python train.py --n_kv_head=1 --head_dim=128 --positions="rope" --bias="none" --tie_embeddings=false --init="normal" --optimizer="ademamix" --lr_mult_o=1.38 --lr_head=0.00601 --train_tokens=757100000
MLP neurons of a small language model. Each row is named by its layer, matrix (gate and up: input weights; down: output weights) and neuron, and shows model dimensions 64-319. Each number is 128 + 24 x the weight over its row's rms, rounded and kept within 0 to 255. Numbers have three digits each. A neuron's up and down rows have the sign that makes its largest values positive.
Before each neuron's rows, "fires after" lists the tokens most often just before its 100 highest values on Wikipedia text that the model never trained on. A number after a token or word is its count.

fires after: "\n" 39, " U" 17, "1" 14, "U" 4
L6.gate1209:137123157131164173201119103125189116114110157131095111085154114150097134157122136135128117098099123126111121089150163155118145133173132122145102153093148137167135095118136173117102134138090189105148149133120154122150132088146108147152128149142155116156144122138091093115169073118121105130116100108188115138136162093123131095103126119119141115112136118080148098122112105172104163108084136113103098173139098147097142124120134152141111138100104133124073176157153156093152132102127184124115135122115090145123158126122134104147081112102096128114127128127148090120125158154133147150121114112132134131130100126117135144121117135092154141143141107108108149184150147145125109096113147106118167148136112074115141122119062115140133069103107115153193115126107125136097118109103135
L6.up1209:087171121165117118143154106120152138115124131111144144133168125130129156119162156167104097122091098103125121079097122158113097101083130153160103134090140137120098147154121110134133182127067181169141143129111117105108148148111116123127157140139166156117159131138143153130156089109118115150141119114157109151139133114109100059142105120106129161103145159134112078136131121121121107103154145154123162117107117136142087160103089169085147145158165151134102094121141164135169119124158127166070136133120086141146119102174142105127173138124129186143134130121172125137121174124156139099091121110132130155155118115139138141111109155134135154164097116185111115157149114178106114110123122138149161117104095105127124086179110148124143140098135152149102124116112134124144126150100131
L6.down1209:135148123113116139145127104111165143129100088124158138144134120168094137094112120122132152110161168104129117159145090136079120143130142133131116123169121055124110107128130108112134153118119113123102162124146111131108143117146132119137153126099118146132138127130131124127104126177132126168124128146163110135125146119120105134110162109137097134116140126150126180127151122144103095146146231142120143128108110101157151167102110153113170106197150162181139110149127119124150105179137128118054128083146103103116127113082132134153094129177107116151151120135101108118137137093136108129154144133147090102151131143124140134131113147141102141075129119173128134167180143101101139084133155137126161150117106123124102078155123122085139140173144115171128114107095085144125165166108095

fires after: "7" 15, "2" 15, "1" 15, "5" 13, "4" 9
L5.gate269:133156142127147124127112181088114169131140120145107121128123191157133106151154124113113103123133167126104083145142140128137100129153053091115134117133110101176126168117109097138141112104121127127144104120114155126107090109127077117148113137130159136111105110151131137141125140155158129099199128149126088158125144150124148080181102118134151127110129126135119141132148120133147109102131138149115181120080163094155061144068110142147120152122138122119115118137125123107151141139137121197148134089148127054087158165165149152130119136123144088134141169162154116136168169110134103134134129144112130176133124151119093162144120097153097135123083128156149139173127157128120125111138108131158086110136150119167083134149120134152130172095128122123124114126142149156130159202102117
L5.up269:115208143136168127095136112143110100179156147124122139120148111137150134110100119137098113145139121174155129131130082148141144123131129137085150109136108167082140104103113112101122156127096131146110138184099161131146131138161152095106117104169102135101130134191086161133143135124128071127139113117133128094140138125161126160129150118125129106156148136145092156088136181151104143127118126111139095120111115122133124163134084106130108098153104155147135142128136121095073122115109107118117117111107115112155131108137141119131148141121137126163073112138182127115120151130163124133169127109125153086145102153070114148175124102138137147142137147094156075084119158141129149143098122133111116102121116129137104132111113116142102135212144107116141137148115142148148108137102122
L5.down269:146146151124130115124139127099136153098071140161156130121119143101138111094107187094102097182157139115166150149135119139154125133177100102150172115150137162096127148149106071141088183114094154130105136070130110128123120124130160128157119109106135090133147108150106107102111102107139128082154145142104127116131127133148119155133121145150146114137136072144108159136098105116125154145177129131162119137131110120104094162115065143128107136096114130126113153141078153101102145085114126112094150124100132125164119197141131145076132110120157118111142099115164141122125094125141087122132154098119087105129171150133110138132114125113148131107104135163103086134133144097171167136138149109154133104151120135097127108104150161127142134145105145153153166099123097137119149138089098

fires after: "2" 25, "\n" 19, "0" 19, "6" 4, "5" 4, "1" 4
L2.gate1008:138119109133124129151083118127131153082116085079141171150142149107105127118132113124129126134137124124118102119167149132093130131120142134155144139112114187107134062125160149156096152155113157130143165144149143111097069122135117111134126081117134133166156183130127112112150153153167100145143126114128135131108139165114108111088142089111142092113170131145145107156185118165133100115115136163141103140118123113147134103147148105157123134109150092143103162127178108147119190118165158166093156149151123101151163134105184139116109119156157151144088126181130119113126146151163127155147087113076099132117138080155127132135151158126143159135143161146118142108131161128154123154148114104077156104145139154126140129107101093101108115117152123149155163142155167109161115149109136
L2.up1008:132117093165123139163141088138116124106091143145094150168116134157143130156116132127109156133097131146133153108124130116098120097131176147103156133093137168088135109125155126131136111109133127107130156130134148129114120115119075117107084123081100092111127166111100127193141125162161143102105143159157135103138086132122102160145123146138168110178092094109102093146059150112097097118139125133148113118123128124154109129103103115152137120161144103116125107128079081114106118115148136149116122126141125155156133134107146107126135122136151148131159149122115104124121158151109118095149073097115140160108143133142128089151143112155133167129129110167105160139137131158131123131140141169130119103157145165102155138119113163111141075151135141152106123103115109133184163131084110
L2.down1008:123104125114125156106100129073131127145130128114144139133157133088135138112125159139090125116132126139122086117131104144135156115132150144115134145145128124138130095125112138125135114068162081142118130086093095109145139149144119118148140096126122111118110123053144134144150139140114123150098217127149120085130120153164112090066150148115114130166140118172115134066122101118097177145152122190094148163095152114160119143104162122143142127129152157079123146130127142100097110141107141088106122132121112080093118105164095158122095121115149129145134126116124087175148142118081103152113148143135133113119123106114120164120123120156117128151108130139136121123109097112108136126141158112101162118141132143089169133157097084146145132110114142109140130126057140189103131154112142

fires after: "0" 18, "1" 15, "8" 13, "9" 12, "6" 9, "3" 8
L4.gate623:106134136159142147124042147148166130176132136099096092105130106112089145149153145128160111147124137167073133141130121155159175151163120099079143117138150113179131103152100093115138130161131156101117145163120107150139114104132123145166140130153137098156154149127112126122124084102118186109116090110161138116114171108115162142140124125143146149134104111139116120125145104193124100084093143134155169141109106135134114162145113126151135156135107103148083107133165113141095165142094138195107119119127146105149121142122143118095122113105133104152128127136112096160114128114138107138123101134093124164085148127157135090093123109145151130156110103156154139132130185182125138131168132139128131118139125168143170145101105102126112126130145134065143141154142113093124141143097106
L4.up623:133115107146146136101116103131124133119075158090112126127131114122162150125139134119134073176143107083155101085116166133114155139153153108149155131134150136141145127166170117107131134108120123118158156133124130142120093140150103134164143072130139136143078126107110124097141121141132137127158099143104162100145152135144132202110119120116118141108145137174138085147108118141104109114086139109130092150097119120169138198152146117124115159119116129148097113089120103146124136110138113104098130101122175138160104141115144128120076106093135139131124104137072117111150121131144115131185092100115145193102124150143177069122126103137165114124166164107143113116145129099101106099158156138140098049132161120133096120137110131096158104136156127140151093130110139124117147129114126
L4.down623:124106164174128123126092140117111080111092119142145137129120142104147125146141106120116103133106140149186108094122146129054149114128138129172141130119160090097132140167157107077107097119166140119148163110116156108144138109138135102131141068085146138098092115138138174124184105124135130134124149125111181186073132171070116116088106121088143128153129142124138115129122125107100123118150100113129103100148134135175130126120114136176128122151145146123119095120151117165155120125112107090122133127144137097114096067152137104159086132137140107127117160124095146110148173120145115121118152076134101122111115145117131165128105145151071131139098155064164170110130150119071107099104125161142164093111133108127158132139144134109095122148139168154102096162136170176122134152162141

fires after: " " 34, " as" 7, " km" 6, " and" 6, "al" 5, "s" 5
L5.gate935:144144167151150120156113180096151123126103131114133144115112113119158178135103093177141125143103126140126162117111130116065149155150132102129086123111136126091135142131145144137091151135103146087145155116141088107145149128168114124162107148123115083120146149135141124124123122140070107160156114082092128077088103131156114155154089140136146173106094184156113100088149142128116140114118145108149137139148114187180143143097159120107146094139118116091091171138116108103136139112131128135116167150124139152129106127142101127113122155087090159165144083146141139093103135126092153067137133143151121091117130111191135129155153105138087161110086125120125156120106091143132115112143123144179131112119122130178137135144110096148158098155074159098142130141136163137068138123137133
L5.up935:074109131165136154084147124147129105102185149105121124103115174143115117126117112116147132112125123085151138157134106144131107136203141112103116169139124181120096131149119159113126131081150139131171162119092146103121151112153103117153196088122113172116145138115162133108173143135156093156168117116101181162131112161119102115104114098142152148135168183115080109160112100125112123068094131111125139136160135055105103194127125146179123140111110106134150122142112146146116127154188138120152149117142120172099137124132096140161101096129113112162132159107147084111120085135134138100135119151119137126119116107126108120111112127143092132101108137118099140163125125129139117131149159101128115135108161103107125118121176120133127128111134134163112161159115177121132115134129119
L5.down935:098127116131135123136119091130155154112115129157158130083120119108155121141156162162138118103155116153153104167103176134120182155136154141132125167106133127144135142125109125147150114118093115139143093142102141136125149144156149116097144153167110134122141186125088102107106096101140153102143108102110128162091111110154128098196139125083125186136138093114166122163147151100126112154116155115096127161146135057136143140108116122113113097104130146162157143100151138104118087105141123157171119171162126120163138182136142170102121143099137119132101142117154181138111134159134118150157124144135136129135146103112096139127090142107128168137141122126131114146105163120156129166120147129151095131126133144095127173098118147118134109166124162112089124153163128140108122127163075

fires after: " " 42, " R" 9, " A" 5, " W" 5, " Ha" 5, " |" 4
L5.gate634:149113149130098133090099155144117145122119094079115189143124112100112156116115145126144142088120116128089154161137129136120113113093117144132132117139116115165140138046099127146136133120117140136132134128128106146127142106116113115142112140145114118174141101151128113141126132128204171088117137164105112102094144163147133153132140128178132118146120158157113135099136153121113104140111139125080070139079097115138150082150086095143124110147112108128135121089164132103132127132067137128083094116109119134163118107096161137127114115129100139134144145131108128110127165120102105157146090126136073127106119125135082125149155114108140124154156125135133125127124171096112102068189111136141110133119090161116122151149166129120147128147129107109156142138123122075136120112104102
L5.up634:070122124135122099163088137115093141132124136131131131164121158111145128124122139146153130091175147163129134168095146142131139101090156077179189101135120117149097175122143131062111124171144149160110094128154103162135116096143155128129129127137131088137131136110175078170088121123180165094123132117099128077100112147105098119122111118151109121157120130133158135132142116119100103130151127125110154136072137165156164095111127110104136129129107112099147106134071127084169132122121104117130113130112152139092134126146091121146133145159145114109138097147163111136147162139141139150147095117144141091096124136122111124147091142148176113128134146100143137143134103145099118114157144171101150163108178125112117116120155115096095111147125153106167126115102095110139162160112118
L5.down634:127129088141107123088145121169112098120123131133132136117121138158118114094154136143089147098123128132158118154141120126112174110090134124125124130143125140123102110146102131112134149114151121159114147127113099161110122174109122105139103131166100165117112143088092145103124110114149134135134133180121137087111086164129134084115117117157127177118102123144123141145144126113148145133144173151138126114121168141156141130116135122141070138140124128148133127079147170130093104094138156092103122139108149145162128115126096081115178118116121140116096104153104097139151141148136142125123096156111139161166132104109164108134169099112145099145149130134097126117105107111128127146113161130145168160125109064102122126080145116152154114074104147108149123103153124149150197102137078

fires after: " " 56, "4" 9, "1" 9, "2" 8, "0" 6
L5.gate150:166138106147104139106117145134144163115141080149130144164161079131147145112123112131118101126169135170113137110107096108135128087159134129104133104135114172144152059108116137154109109153141155135133106126153117104112113128172141160133094124123109152100157102156138120124131170129144123096171121130095168159121136184101131123131149103151132080158140128193126100077160104114118131196148142133158118137144145143156128093164134114158127134134143086136127092138105159122174131106129137108109153124122133148124097137137132109169153116165137111166104105138139134119123121108155124130138120148083102117112140141132122160150180152137108154152087083120125096169070103181111126121119076133094115062162115111087108125129093094123136135151130138147101148178156123118135124125148138
L5.up150:136133115109134137133111122145139147156094120152123106143121097131101132060142116148147136128148131137140127072140152122128100111154114158160168099097118087153120158170118096133115144116128099156143097112096121098139113160123074120103103092111094182149167097117137155123099134140110131130123117163147126109119138074114123121129150161141104111129181166154085078097128126116112066160151121158133121119131155096188140122156158091143148152132148111120113157111136117118142147131174119116105093112125154099117141150162149105169130146094164110109124145156142149109102165126143123111154122114136117145157159096135194115142139168178163166111122140118147106110138158102116121134152116104102175096122122150082115119128153148133133142100127110106150170137101177134155166133098108
L5.down150:147126104148166095125120099148095127151164099156141061142130139161116153168135109146151126149122142098116106116139145135120147147091110117175128121155149130138133164100107109109114125109158130145129170119147116134174149142081102089173115080116111087112126166111089113119152089105122155126168154090147141138126092145141137091114147117144159124084061134131124114066115148087083119109158146136146147109127115156118193108080156169140161083089103139104114126138147130136148145139136102120119090119133110125121158156114101127108115155112098108140121119137116125119115137130107112082137118148119121086126090151154091124132111126135126113068125129145103165137156152127139145117129151123134128155143081158147142105105074125105137145144140153128104120124159184130121090106128144

fires after: "1" 18, "0" 17, "2" 16, "4" 10, "9" 8
L5.gate206:130148157137102148108125154135122133155170141139128175115130135138163130122127123147132110149136120125124177152108119105155105134137106095104094097114140131197150127121150160142123157150134127125106125114092140155103106088118101120187109124160134124082124138123191135175129168151133156074103112112159161116082169127133110133117177100137139133154147098115087179111148109166171097134117128152144166107138137109095143089095108113134187188114129117128122110140160083102103158145092104134129159084087178114088149157112121115169103139084135148125150133096096109158082107098127107151102095150140073149188166098149135157113124140126135139149135140109130087145100149188133158126119146116111147104124091119132136109120102153134133137121124115101162158161111138132128154145109136
L5.up206:102152097103141154138105080113123155103151128097120115087127098135146122139155138126106121144176128092123170162139185144123122145169112137165143114129117144141136160132111159112093136152107171090146099129080117156145172122103126130114139183146145108125121100117131082114116138143086136135127130055164128132116169117089123105137122118137104150105119134125116130140115121158136083119152138140140150111123154142118160157127088144150124093146156156125123104192099158098095163137124137122135113142101135086158140155089105133145116130119139143156140089085101101156129088142109155108089089154102126120124145098116108170064158129130113142153165107132135117150106113165146125123159106111101158146115126123130082097143142115129137162140158130152123096142107132099090144127163140
L5.down206:158133157142107138116088125110138120103166137125153120064113099124152113111088132109127148158125098105146174117138125150092151152129150124113107125107104145146134117070177164128179142142113160122131136079159121184140130109135091115114132114103107127114111126113149127155101126091147109137122108115162158168092093108117169125112118104122141130176105121142135129134144064151125107087144147117163089129140106164148157144136145155139131154100122110127118111169168108108122132093135133147113126119143127161113167119135133161131124125128154191183113139126144152112116152131169146093115117136100137156067120095148138103132174135144129106152180100193127152144150140119161105092128133105101111144178112114135145172124115164093166162116145126106140143100078153136090093130110108

fires after: " " 39, "1" 26, "|" 16, "8" 5, "4" 5, "2" 4
L6.gate1130:146133153105117155047115167136100116170089137097127088164147114113114121127129176120122137151121116142084121141100126129146159131190103090126085094101143138120120099176137119155121134093159129175137087106140124108131103145128113107088133109136112109150122115202125096143133115129158126108116129140136130138077131111121123144125064135167097136168100107115102123149136097157168144140109134138129107122132113169125165085125137141154142100140116115137096133130119121174088099130138112128099144155119107084100109131126176176130105184146143122112094142135154131164120124134135108147153113091146130159159166140154110172121159135151153107108094113132157110143093119120117134141147086120097145103131130164114132139142127134177126110119062149153124116157136139126112123128121132
L6.up1130:134134123111164124073105142132144109115153128162154177138168122128111107101124090164130119078155123145139153151182152091138108125157119110170177141127105157111157151097106132119090145119149140144117139165095160118148123130113108130135192129144128142121106155121135107150069148105124175136111117092150125173129113099116172135092178138128145112124106100139072143107123138181124078125141125085150126132122146112106143143157140136167128129156100109138129136117134161153151120140090134109132155123147126094109134166118090136154117125111126158113126110178145106131088103148134110103122123139110118121129114119077120125161138123162108103132133130134142133115085177144132106159130121122127145113144188084121108147110142114117153146138169093106121140121174134140107177092126151
L6.down1130:112104116141130098112127092130084152180149158125062136110150133146136153106085085138147112096116156097133095165137129109113159127125171102113113132112140117106135102126113177158110118184118115131161143152157091056151117148148090118167131141137109146110129128066088114214099131150143117097109117135102141137089150203155179150137172101111119127132129113120132147103093130108090137128125157134116140176143119103106103159127113148112135129111155131145172130144145116091111132115087121098114146101137098171149160161136113191149130172167184122108160136160113092173140155166150119103141122122107097103082120123138155128114085126135106147112137153124133149121131138137126142089115104116110133146124085163160147120125102131130085114153129157137176151134112125112127124141113134

fires after: " " 35, " |" 12, "3" 8, "5" 7, "1" 6, "9" 6
L5.gate1148:087131143111122137154122179147105144149120203113074155127144131136130112134115146133119129092157132134145109104145150126125090113153119099150134116101142130182110167131153059189151140095111151121083173126149109114129133129158100140132106115143154119108131162158147138116138117135149121120138087142144109126135145123135112157143096113149104126110118127088158150100152126103103131116127135152117144132153136121155152148138102114100125131108099146143147101077090096119129164079127141072122130133090162134122129150125109088152120184152200133118140140172164089119147126097151112171153098153139075073102110131116153145139128146115143106169138086100137126142115141134120091136122110159148136107109143082151101134090143123116133162112118129099131125152132120112129162110053088
L5.up1148:099118070101147150126110136138108118166171132142147137111139117114120080167124135168129124089133129169121120107112131103139135170062143092173204110124110149125122116102129154103115111134137168116128125167117116119138132116142136112143112137125152112095116140167107134110179119106122120144117107121148119107193157146118118119078144113168156094142088124091117179111119113148079098142172131115155093117102132151132143134144154151133108134139085101111122102132115196132136120136134126117160156143127100112126119140105143114133104186142128148154105099140112145146116142129086110132157176157157115143132124096093124171127126127118101123119144093142135073110077156115112097131114099137114128153141144118127116073116153104127127103110134140144087141106120108118119126112139159
L5.down1148:146158143125113133090127144096126139149147208101089119125120129103157111138140137161107099139137130164170131146158156118150125139095129144136149142144176160144109163127141144156136146113108108156101129106129084162099111173139146128127137136136111138122111134104123094162104192131145144107157135142101088134111146133127134119126094101132135135094157145130100133101106135138144160085138148146107089073118127085100119097149090145135109117104157114103152119116122125153120154123102134098109147092103115131131103084163105111093131185137106154180152125130146140142150109141117131166142090182072112116141155065116136149159122103131135109118147107141086141121139121109106109121083127131106189147134129110133114163114145143100094114108125133108135104170166132154093125157100131

fires after: "2" 58, "3" 14, "0" 12, "1" 11
L6.gate805:116112156130162087131128128148136126194125126124111170123097079117132153170093156152104145103140139136137120131173124111086132137112153140119110025135166129129144101136141123134132145149141149154114131162124100124145110092097130117142081089099144125155124178109100129118148137098166114106099093134079130139089123151124139132132164161147203140152106145180133144119097105131111137099150158125128128127119084156108114141133098111152093131124098134103128156164108089155080083156132148136075115117144111149132117143146122104143126143131141127122119126149090111128142175136112129141133175124125123112113166124131135146152092133123132148149133092108105111132143162134178093091165108148143185130157132124113180144110137155128120107165103142127108106127126124144164135130033170
L6.up805:082124115123193133116130129147117119126123152089110136173120133100128138162088122132074152132101155169165116084136092166096098116100089107175135112124142114147110133153123134128091164170130128105071127105098094156145125152124116092110128077109107119115109110124109156130168160119133116132090114132097135115103112130105109130103115127141182155119153106156123092138153104138106131090152128116117086119125143150124147163138082112157107177114116143157082125167117063132120076165158169126143135093131162087149127105134128134122146163156153136160122104132104114120140166128141157137143112111159153132124159095129157150144141125140110120135134116090113102143107128123125103095107130142124149111137150137123116100133149150120093125207124141128074118149114114183133124113108151
L6.down805:078108119122172114132093155104111129088116148122137157158136139158160119143113142149158167080096113162187133109137141139132105103127127128150119143145110119135094141103106166138082145113159130121074120128137119156135130113111124119156141081141114097147123111090122111138134132132125164118129091154125105117063110103143096098128121145157111173118142165158093114137187122133129156108145063135131134111127167138162121137135145087124108138128125153066101079129122121122124111142131148181111127132088105118108124089122096143092183132128164135121091111104109116140114161138147130130124061103178150182168143136124140126104154150138136075132083141108120110143095126155097140135131150152128119174123163138091118161147105146151123124129120089141094108125126142140130176108149105

fires after: "===" 24, " ===" 9, "==" 8, "Ma" 6, " She" 5
L4.gate1211:140122119129115111113129118132158105113144127083088133121150137140115140147131142158187117117130125167102086141159120061152139122119156102107132083132122157153097110153147147142157149169151179131141099092135114138145156129136128105146073183150171112127095098161103125131103130133113129145162103127083107148158155146128116130105115143146159129107135123159130138134157139121142175089132141140125087084131117151121116129078123172127127101108111117089152098139123126151169092116118087144165152124137131109162148137131148155133133129153107138114100136110094150152147133106132126099130117103148118133137097106158098101100123128124139146139132112109116092134106139133102127091140125098135114122126171134157153067105109124099122155163153123127138152111147157129133116141097107
L4.up1211:069108189130129153140177144118137087158151130100147154112111132151125136129111133153183098127097136132116144134082103096102118113109120142135099100109129127113081114086129119151081137126156178136124168143117141141170160124089119119137135112192134082114136158099133124150110127133129075143144093122136138116139163122148163140136145093155103120144116116094150152112094140124137146142133119143137103143125147143084135119141142160089133151110106112117158129106162138157131096165082106125162135147136070119108143162133106127135144102147084131102143181158120117156119089133129145082115164154129182133144128164128137143120130137109128146185138151081126118105094106133132122166121132127136106156148141131146150089153118134123137156146115095120130155111151151138108105111110129
L4.down1211:104162144150131099132122110088157131151110082096102098136156143133077105146136114141165116118165103094097095152108109125145140135119131134138124082143123138161094112124123147140155106193177128094152161162130118149120122131060164114109105144095136116136122172121091128142119188149135145145135136115146155141168102121150113139095121115105120066132136129117130142123090164155116125110131119174142126162141166130135102141146133149128176110147120111105118176084158124164153130163099159139102184153110110069154147095134113197115178135092125154147152120160148119133147125115162139095091121112144155092115133159115078128135121137105105141155123165153101127157107118112120134142137137123106121130142155135123149102121145109141143130138107110149120114116140125129141116107087105

fires after: "0" 21, " (" 19, "," 15, " |" 13, " and" 4
L6.gate817:061157128106103115116122135091114148142145116136132064121132122099138123134133156121128171116138166110137185117104129104109134112155137169131139116162132108109125131126106125117121153126106159148122119139147130104120153103153142126108136159140122120144076085138148143150091126158114108159119136099088094120121121119151081095127085130168119134076125094135132164141161156112124122130136159133138147162137162107150109139066135126124095159172116164134155119182154121120114111106141147152133128105169142096147129136130127160153119117120124124090144117100169063101113175132142119124089145092140163101150117120140125158170138138077120119113128154155116107147158146068109134064117134138138147108150143122098135103130184151141179156176102125134128095099128171127132145153084119
L6.up817:129178099171128122141111106140129157149138106118099123079154144132141142170134146098162113106129155143108105081148076125124082097064128116142131100091113159119140097165116161138098128148159124102117072099114116092126087145104100123134166160125139156133141179121146153140147083124130155112191119103138089120082144121091147108126116130113108150101075126146109138145101110116166118150114114119087109140097136141116129131105085152160139110115163106159067124104104124135115142105137132134117115121162138128100125081126140114162113116175135140173147157135153135124091138176108146084162131108129143130139094152141152148119116146149148117148152110109118114130166102072162148136112173123106125109136098152149141122101133095121116138084128111088127151158120149102149154110172093
L6.down817:159103178168157150108125134109124151099170140122161131127102069126157167130113097116105155162107091136109106112144119134092138129142131132140103132076145152113153124143149142121118096174125085142155117135134142122141101096102100127124117121135173138125137183160115099115168139091135131105127143120139148138197142142135122152114134105123097146140081127135103096080131115111122163116116141120119105113112117144148167110184104163154185109095118145167141124112104098163138137123110068125112104115139137144129111144138162140110140132128134140128094127145135168089096152121112157123117096108096110113131139127154137093109103168172126150166103096140126143083129128216157120137143097142126137145139134147164102108136099122128075130150142175098154125145130132122154097107112141

fires after: " " 34, "8" 13, " |" 11, "6" 6, "5" 4, "2" 4
L5.gate1370:138160151138162108105076124132136119129122154131128135183108140104153110110164127156096124136132117176130091145126117104110113104112148148157153111101141153168158133112137136149150132097121130106101141134174152111089121132134136157139104101153122103162108109161143179138157124134145099111116151162127123128093119151185137164143141124130132129149138103170122133110171141129107119135142154160109127160093101150098137115125133156134121110122162145122159109088114096145152126112104118135087072124129137136089138130139137100114134126173142116128172078136126095179131127118188115164144116098170133116116116144094133187152133113143110124080114139150106128148135169095160101120114129142115153136121142135099059103118133137132139133101098092128114100127118111153139126169146056
L5.up1370:134139089116126109121104172133136151115127157128136147180083152135156120107174141124113117094125116147145121150106163117145135165152159124152145096153116116135108144123137113123141148140156137099130156135088102124121146127103185144130117123121164138118082161151121171151115126186142112158153098072101108105099098116131128129122137118136117106077078095147073110126168139177145102126139131082118116115128163184131133131141160136134128130123092143137121109106150086098136089133091123138170109181101102137098077150156092087096112125112121135107108116128133078132155129089104128114092088142149181109184108068102127130133108090166134157120140127159108142130158133112108200125140135150111130179122140129135120165097130127136164124150090099094091160134148139140108137120101134
L5.down1370:160119130109133184112138151107152090161114117085124129125108119140108100067120121158157137124109168124136132145150122133136093121114119096115131150099175119120133111169155135127121174110133115145119085155157148124119121149105118146171125108158112134156161083099154134103164119142148120113109102133136140170137131082115118149125128130110176110152136141137126128092124155140099155128176102112128141110138118087146168106157115143127156112132126110128122143146116126150087123112129132137117116114071140153163129111153092141146105087115103113110135099131103093145097106106109122115143136119111145151170125136158163104162160157167140097072165139151146156116132127117142128119123102157142124109149142119091119128145167115069119156105146085093106120170141128124145166142117117

fires after: " |" 53, "s" 6, " A" 5, " and" 4
L5.gate484:091137117100127104108118111097142163125146138155102121106095132124077117121106110139149126133150146131116134113115135120080123120113163117142190144140128143121156175113151090124087149117160161139154154152106140155157135115114156137185142151114107103148092142147125149170186121082087120125145130117130138119117148162163118115140129125130129144131100140150140149114119138082124157135178136099139155084155143121134084141116138106127103065139126137115145124099132187127084090135136110159150112126151091139098114118130135112132132112130136118154148090145103173100126142117108141087147134136170108085108108140085153139148121132108122154117088155177089162144144130148162118150148161172158148139137124120148142109110086142130149129165107144119119129142152073118135108160145151
L5.up484:126135123090123138129142104121092122129109153157158150099125145177122147135097126114122123117117157092143170107106130124123141152107121115145143098146142122107148141073136137167071137110118155083152150104173124143120113106118155127118096133095136134138148125127135117158135153144104103092102137094145092126097126169154123102108115146103167162117135153113088148111089132112164148136102124113141122109121103102134084115095124168110127115121141112131124180175134153112126117121094112129159153112109101185133115158143127097128090085153120165132108126139138109172107151162121135103110122139168142096138132102157104125090122137119134109125073141092129137141154103113157113119121167100112125113128092128101160118120121114129060086126129114107094178108143123081138112092125134
L5.down484:076101147146149125110131137108143146091105119145089143161144131139129171120138129093187188153133131128132169127127115130121130093113159172124125163139141159101143123111125144137148133117091092088125086161162122140134122166159133109126096125119107125103124165124104099122192068113146154102124102099063121124111126152141132092112171129154155125162145107158112070119118133149123140101145225154119130124152133135101132143137152144110166169096134133088148109100143126143154141124102118105152140116155148108145134116130118144119181090150121177112083154160155115122123108082174144152097150127137122125121140129142124083135120128106119152123144141151152131089150161119125127124121081123147133134136149146168169124142073135140150149139112093093115150127118129142122097139081129

fires after: " " 53, " the" 11, "0" 10, " |" 5, " dis" 4, " at" 4
L5.gate1077:131144132096148122087127131111160112131089115163145131130107073102139152123128139144123089115107111140090115130105132114139103185139093144133116118089104114179138098128109107065123147134170172101129175129078108131134121124129138150158119134129139156171175151128153151159146104113102140118128127097150130118115132137134124132111155128141086097131105174136170085165170137131140112117122140072094150113108127165148131107139079117160082143090099097145064114131122154122101167142117161156106143145147153189157104145085158139135124144114140072148117136143204126158106111112093115117122150144134127179141108137106140140112156111122092155141163138140135110094145089091132117163106136141133139100148109121106100156107112129127168139127118124148156169110127131125127125150130135
L5.up1077:125112113102127116122127105140099162096130136087110097193129155137095097095158124095117107122160117108127149122133095132122146131108137133091118139151142095089176107125127138132155115094106135106100119155163085150126116142132151131098155185178139148111166096111129087136088121123143124131124161139127122168106130099103071131118126128127093112128149112137151112108147143096104151148115133114154136183133156147101073151137141171135107143123151154149129155134079168121085167092180125121095199147129100110117154132125139125077137105157135122178152142100123101103110090172171124118108123157144133091103159113111103131107115086147126160083122112078132117135157118142124125106165121114129121130167138119091119137099165092145119098107099153116157116095125128144140155149128159
L5.down1077:137125142133112120147164111165123175107124143123157117084116150148120129132162131092173094139129082143146064115127136177141108116169152119107110106113121152124115123084130132121144104094136155110159154128121133147115115136123158140076133125082174114126138153105129164125118112086124166110105109136177091112091107121115181137070133122145127108167164141168124113163162085118113125136124086096107113139155170092162137128086123118113141117107124122120119112144101117122138149157108085186112155101083144143151155131108151161183127147139125117165143178097132130097099165132142162142134145141116121099156073149110156139182142129136129120153104104130128139091148069168151118132149101127147117159112133108142119090146117073124152130130132125125116130116177126095126127138196115

fires after: "==" 36, "===" 31, " ===" 12, " ==" 11, " |" 6
L5.gate1295:091114101131148132091152162082137136139140077143153135123114155117137114124086156120141074137117125125106108131147171131122097141122135107141122112198127132144103131210130154160127117089145142151121133156112126179141134123156118143125121164137161086142087128146140134172101156142117110112121112106159125107146179134131115155119094132154138088122118123110128138138133080112130202153091124138135093146165146137109143117176099141107117123168148148116108132121173121147151113110079103124143089144138062110158125193108092113132111164179134072137127124163173124099153090132098115159110122138110106131145132149105113163168167149138156148120088110105157109160049100147121147124144105129125157109163118106151129122126128123129133087146141141086135079140134103112113133140129102
L5.up1295:153172120159124105106105117143175112145123161094125106146115143131123119137083114155124120102168128129098141115190130120139125114145142136124133135131125143134118126156093119155138105119165154153145130121169176096119152093111167139161149180146138146191111156115116126163135143148105101095113097102183115133108141110153147128146125154150103135117116139084095143109125109096143143147128107110129174136155147103117108138145119112138138115077115068131091176152153149141105147151108155117098157117127120105139144168116147122136108124164100114113154151134124152160140111108131139074089108182148128137132092135122118147141104176096137124117127126112162117154068116116137112131114107139097103085113108128087123152136123119072124144129134102085144114151148130150100142146096142
L5.down1295:145180175138109097137156130105127146153140099137131103153105171105098142151138110121137132132142108126067087104128089139129121113152145117117125121116095134146143121139117132159135102103106109159130107095097142139110174094062120166154136153161140149148145118131102106118139138129093146073128133116116123149110140137156129120123118130116138174141125115114096131139092154137124117116119023103121185133165153109118178121135161110090126132139134104108128139151154109145116106131113151156106114144120127121153144143075117147104110100122103161139148168103157121119129129097092161122109115151133120114088139103110159132112141127108198069148157136156145116166115148098149151127106147145127129106117146122126098144158157107119142113134116073094118112125129156129065122100135153